Weights of a small GPT-style language model, trained from scratch on English Wikipedia.
Training: a variant of Muon for these matrices, 12391 steps.
MLP neurons of a small language model. Each row is named by its layer, matrix (up: input weights) and neuron, and shows model dimensions 32-159. Each number is 500 + 25 x the weight over its row's rms, rounded and kept within 0 to 999. Numbers have three digits each.
Before each neuron's rows, "fires on" lists the tokens most often at its 100 highest values on Wikipedia text that the model never trained on.

fires on: " W", "w", " H"
L2.up531:516494466532458518510456493478529509538489501481534503498419508514517469497508509537498504478541487494492548501496492533463489514496516491489533494489506513413486532472494484523447461521474494494522517475519474543482508486512505537505481460496488485524508489493489532551454473522535508507531534494485480491486503486486525504504540483497469461491516467501535474502515466558525508496514

fires on: " St", " Sch", "ract"
L2.up427:500435526490500506552539484501481499486469467491486538480532518504460539485507516492510517469510497493494519530492491470498490472530524498504530482473537463480528490515521520476490482509488506502452483472480482527523538482447499497511448539513528484479491527533495450496522528473511552482491511474496458489494546518485505507480471520494530511455472504478441536505514491522498518550507

fires on: "ing", "ow", "-", "ed", "."
L5.up36:522492474469486491539499538537516503507508483491510522491510483515492508532494515493485519471462478517477494518528495527454516515504496498491473516481530535542559559466499497510484492494526498483496496481513473527510509483495453554483502504478472530472494491508485511548503493516534518511443415486506468519487476475501511526554497494503483454519516496498560516475502525534520498452519

fires on: "ot", "ound", "ut"
L5.up564:488530508470504505530478510498521473485457485509506502520451508476533516507487545546501434473507492494502507525518480518530486464501491548562428503460533511514516504476492517483475495553519501519497531498526501518514526475486489456473463474458486525468509455501503474500491484527511494484488505544533517505510488502505500542486486504512558553516484443498519485508531505469495518469479

fires on: " W", "and", " D", " K", " V"
L5.up177:495491504489457529554443526463462513503505481451521506492506498484512476485509527522500513546493548551485491519483504489466464468476462482497477523495489522495466596521483523477481480518499505533525552489469484471501482520486491480502429498478488513471512493536487518513468511505498464525528527492469482482480511514501473529546509493486469472524514504512536466487495508513541496506484

fires on: " h", " g", "The", " The", " His", " \""
L2.up247:541509498456486538540478507469472530516520479512486481436516543492519492503493519500490537503518490537475504512485480501521512518517507558471510497512515531457549495484490521476523518536489517492499513495502457525459521524471518520516455500477481500465472506467448503486544507479465519472516506515503483483477455541501514551496537509492528507485535468472509472523525458461522492473511

fires on: "as", " and", "a", "us", "h", "ry"
L7.up386:479498571510490463519492455504466537471466523489533503476472451499501495496505492479502508514490498458456486509513487512456522465503514511509503483471496466495530520516480521522524501535454517486517542517476503477510483532568535487514512473516473482497502489508498509513484438516484500469505454505536491469478461510514477451512488540528480514535532503469503543485566503497496516553518

fires on: "ich", "ud", " New", " Bro", "ur", " Col"
L2.up395:483535496511495510498475558516485489525487490477508493467500496483444484486543492485511508498521511512526464511517511543539504451497459529485472525487481499457420503477490506529471574521472517496530495483500519506497498480483499521484525525506530522512480495505545498510505509481603541517486535453513521471491468500478479532498495486466451496513501481465485502497510499500452493513467

fires on: " D", " All", "ley", " Y", " W", "ll"
L2.up449:493526478507472523533454482469573503495532532523532495522528507481499481495487464508501511496485486493489508493475545518509518517545478512527484480466514471464488476478518558453502477516485501525497507455518466474501482466510469527521511458467466503528493497480507513507508425503491506495515533477498500483467512524476471445535500506473495500476510512509537497489468510516521501521560

fires on: "ound", " debut", "ducation", "ebsite", "ens"
L2.up634:501530486546480475496498510486486478529508517498482479514543525476526522528508531495515524438465507519475461514551512497515499462492529505523459524498504464521486475565549505469505502502505478486490525512510459522493450481504544508497513491460509481495517493481500540491543514487507435478485487523510489505473516518577488478528546486487494487471526491551552511506505511453482512488479

fires on: " W", " K", " B", "w", "he"
L5.up500:483525488534494524511532519493470525546508476510540520523487511543519504530508515475495525524496496494532502513493548489485504477451478505495501524452490431498462500501491531530487503522488504539488506483489471539480504481534521522489484486528525514478487436526515512535460524484507459491519500512474515499463516520477519532540471510473463497487546480504538465493446495531511486516484

fires on: " |\n", " to", " may", " acc", ".\n\n", " on"
L5.up543:488548496451497460508529469500523517519498500525514485493509488490495517488516499517481485515514488508535507472521478535529550470540476488505526450491504477509496543513537479511506484480501499494474541476437542453504499509499492527502508523507519458536492461530498512474486486505493524440525473512477518489497476565546467459469509519509490488496505490487476521494561512512513487444478

fires on: " w", "w", " New", " W", "ur", "re"
L7.up405:494510482527487487535469507478505501507518502479511543501497506507521492545513527524493480477477520484467490526525526525505463503462496518528496457471489504464452485513481529507435511507492540514514530513485502506462518433517493549453476538514476510486521481496477512523552559507511511478492509460487478485478508466513494482539505488479479506502506521501488496504495522488467507509475

fires on: " ", " g", " c", " G", " a", " b"
L7.up621:452463531503520556485489533529470532532499459530529521526482533476495490488546515516505509468513526535520503484500528491448469479518454488511507487535494494477522491512433500536557536523461508470504519500474529499528447523492511478530441492495464499493520517506510534472492482534505509477502500508490522490514508471502480463505505489500512448501498467497469488544489447479488513520480

fires on: " r", " St", " sp", "==\n", " km"
L2.up12:482454496499488462492494514507498494469490458482479509514493495536465514523533532484487477505491487488491513490520468480516479522557480487571540475508511507482504568467533519498504491560529495530493463471475532498493527534468519482513480503480465452506515526538507543513490539458500501529530482514494507506527543507496493489469484483478530509470489504514536511514463528515516502504485

fires on: " ro", " run", " won", " win", "verage", " sc"
L2.up58:472489486472499507531514488468481482469517518495510474487479495513545513508480510478512532508537481524560485487550494525465493523481529526511557504513492475479511484478503529458518493509440487468528487519497503520486475550482518481495558514511502501504457498487479480485494516452503498509500486524502480477474447556510484514509512516460511494483542486533471504534517462479488468496505

fires on: "ic"
L2.up628:484540520513473459511483491460517502519497518458448524509529484519488517549483535498498502530475462500468493499482476532537480497529501490504474485456453542452498519459513501517500533512511530491503460499470464510491472522522491534525459466469462488550523469510504500518477519487479530485487533519503497488530540468537469526523491500524488499456531528494537498527482523471503501496521

fires on: " been", " res", " ex", " go", " being"
L2.up573:505508527503494487505479498480507466487486510535487537489477477490486462431512498506486506468547458487502520501490490482471498475500514483445515526529500496475486532521534500511494485498454534534561500488488494532501529471522478492499474525487527527434482481545491468507536498530507545499528502475510522482506485512507468465486539524537549525492555525500468512522524460491488504485497

fires on: " (", "(", "^{", " \"", "["
L5.up537:566496536480502546489538505497538457532526483453525516517504515472525458525457511502518522478544516494476489516480500489473530496475536461467452506504526479484493483533497504480531497476551509513522475515505507492528499522522495483506442459487467503510499501489493543465487510538527499545529514507526545507466495505491476527485495518471489532489504478487494444472494468492515494559483

fires on: "a", "h", " ph", "n", "y", "en"
L7.up24:532496529528509529538490475538526475472516455505534481476501499527544520516498511512497433521486522483478499502497532501488475491490493513493504481497457517510500535467478526511528486495471506489512601523456514484503493471508513504505512506498496498507532528502495538508512446492494523468498479504537533472476481478495478488509529445534457509510510520510480533497572489508501484475493

fires on: "ic", "inese", " and", "ol", "ological", "os"
L7.up382:489550491538533490510509496481462474457471460467471464554450506507505480521499506484462479439555477531504482524526518458504527458516509495503505481493501532506449507468488507517510472490527501508519526474476480511506516501567485457514500512503493497468517510500515531502536499508519496527474531511504533492463483544494450504466524480461525538479463513513495494517549469539490503500463

fires on: "r"
L2.up233:507505517475492507488501481498507530504517441518499560515489455507478535532528514543483509496478487543475527485520534472524477529470522508473491473497525496493492479530458487511489477484512537514460508491498544507528531532441456512473531492517490485489505511501457532491483528481527545490446508495501513502482499467482517499454440487541519492481490474529503495508486503555528475480473

fires on: " made", "osed", "==\n\n", " played", "\n", "|---|\n"
L2.up194:502488498503507505501492476478518483510481499487512464467482510483508499559516508497539497493472494552516480507532459500512556486498538467430482490502463492546488501492487533518490499553495526510470506502468500524470490532457536511514420471477466485510505519531543535451511465474485462507522465489488462511476547528517514463479494496475515523480500514527465489472495523476494533503508

fires on: " f", "====", " may"
L5.up322:488456512505513480511552450518492509500448504481513486489524515504486491540536501520505448531458508490516521468518474488525504462500527494498533472494509494479533532476482464511499497521533500481514500517461491474520509530510477496500502468492519513474520455502510512466513490495498529489543493509494495460522492495498518430508487520497540475458488466507471484501519453504450555531526

fires on: " people", "ages", "|---|---|\n", "ates", "ots"
L2.up26:550470530499502499549487508479474577464540498500504486468523485488470508507570525520481463461476499512473479496518509576541521462491480487495514541485464507523475499507510521456480536515473492512520557454498522461541493497507472493501517530524488534478484481469511484504472488499495532428539522472535480473523508528477480479473496473496479505523496516510457530514489515487529493480526

fires on: " L", " V", " W"
L2.up224:543479448485499501538443495494524475508514516506512505498477494473518472545459575536481515496500485489493535532450505512534489504498522509503481514464481500459491514503505495545494500501479512511541485517506508482438516493513517483505482470486465529455491512479463514509539533519489517565514476480490448495484519507471521522511492526550480515500496446486502481443451489504497531520485

fires on: " made", "id", " played", " km", " mi", " led"
L2.up86:496488519481501493513527480521535466511547488508531530496483516475495481514496515523486486513495487508503497463493492490462474529524514514493515491510520486568450480531449528539503523473554493498500499543501494491480492572499514438541455489516471517515524505558523490474516491484546538515494475510557482510492498481527494451449492504491514488510478449517498477431482487506510521504475

fires on: " g", " ro", "one"
L5.up353:542501518470497530521515489470481504517476498500481483472521536514535511522499496486500504512527487495532505526495499540536464466501542545495518475498528451469494508467476501545489543479524480463519519516567497505537495542520506467524514476468510513436472442501507422498473504491520494473485503534494490498505462504521493539464536487455497522473527514508480483497476486471532548479510

fires on: "ot", " they", " dif", " prot", "wards"
L2.up331:488496541481529475545498496478495474446508510507489530470502493481518518485499465467493505466541511471505489502544472486578481511498452550483469503513477513504496499524503496507437481497495506513474491433518498490512464510491469501473497502505492543520468490503513505501508486511511505479510474557529547495480490495490483501463429521485487554499503480516465528489536475518504463467488

fires on: "re", "ound"
L2.up241:517504502527514499518486472484501503543493506500534532498464487479497515477527511527503501464498497470498477510503479551503536484515539524483498516510505502515456513511528532500485484516480475522512502516508432533563470501524503481486576515463520520485475488483507503479539504467490453467513528477488464456509519518514532524509492494509437512503523472499473461489530517476506503513470

fires on: " G", "G", " g"
L7.up175:441505524478493494530494469531520499518512482493563511499525525474500498513494494489555522503497460504508465522488540506521465506517514532526514479511543471498533518511469507527538490472491529516491514498542538466461471452494516468508490481508552508396436489485459511503502499468500523504499509490508514469509445512515442512479511506508499482485490488490480526472517508492533489468493

fires on: "l", ".", "c", "r"
L7.up424:506518535509477494515462492455546511522513500463471529523437485477449519501505526486512510529438467500506481528547467485533490530510525499507485512514496514511563482551488514542473515491500506485498496461531489506525511511448464514512506522527485484465475477526518536470507488472485555519491525512483519517500495479514496497475503541481513504465485500489505451513459498510491528463497

fires on: " |", "-", "-d", "ed"
L7.up82:498456512500503509497459497503494458476512458469490497509473478531538501523506527518514481512453499518529513510521469527516504501474485463518533521523490482529500501517452486497449466522522510495515495487480536500470426488486471504497474494494457544475521515502448524527503519459480532502505444473506489472507490504506531536520468508495528504494534453506540479488520466522474507485518

fires on: " G", " Gr"
L2.up363:499481512478499499467491519463481492516485500466523496481437476513492513479527460518479547446506504524526494493491518505486498523523486504505494487558482488495442515528490513500546512531519533486477483548471477517504519530486524494512445498554523517515473493462476600497529508520503505511490535497469469497517501501459500541488500511457499467491503492487499532491522461507488515450540

fires on: "ism", "ists", " law", "ates", " people", "ities"
L2.up237:549506503488509437484508499490455516466535508493489534470486482467509525502515493508478463500488562498519454498522531527483502508478499508509508530455497501503530521503504488491507511451445493541522489459491529493490498527494503481524497512533520519492507535499505493470506496463505518496486514490499521509511535532518492461559498576481495522500477510507472553466472511492504503561519

fires on: "ow", "ou", "ur", "-"
L5.up252:482507498509470464488463503514532506478462480527499512458471522516503501512445504501485530517553500491519532505458491490510499503498486539479441499473503471470536514504459511541455518553495479475488477495509499493536537456498487530541529506498495548512469525504453465526496503542561487505502497515471499520500455502463519481511449489499529513499507517480551500510483513537518456473538

fires on: " C", " rec", " c", " St", " Sp", " War"
L5.up167:514459510512520487573523513474506454534467515533520531473537547521491489553509521504510491520486516488526516499496497534493535480503462503474496474482490508457510512488462546534534469518468514502466529495511460486508487501478525513485486500511538448494488461458511487478481528503531478453472500505452489457489548546523512520476508498511472496507527511493513505479498520509468522539493

fires on: " p", " fin", " mi", "ra", "ales", "===="
L5.up281:533492534490514485463546456450499537461453511510519509521480520529496517486529498518501508502437504503512494485477498483534476500533525508476507537498503485498464502490499476529494529542537493498511498463456512543549479525497507500536519522501475532465482487496490468518536509512512472505480495485510474517530469539493540469521490499483535488480446497525518501504472500466533532520491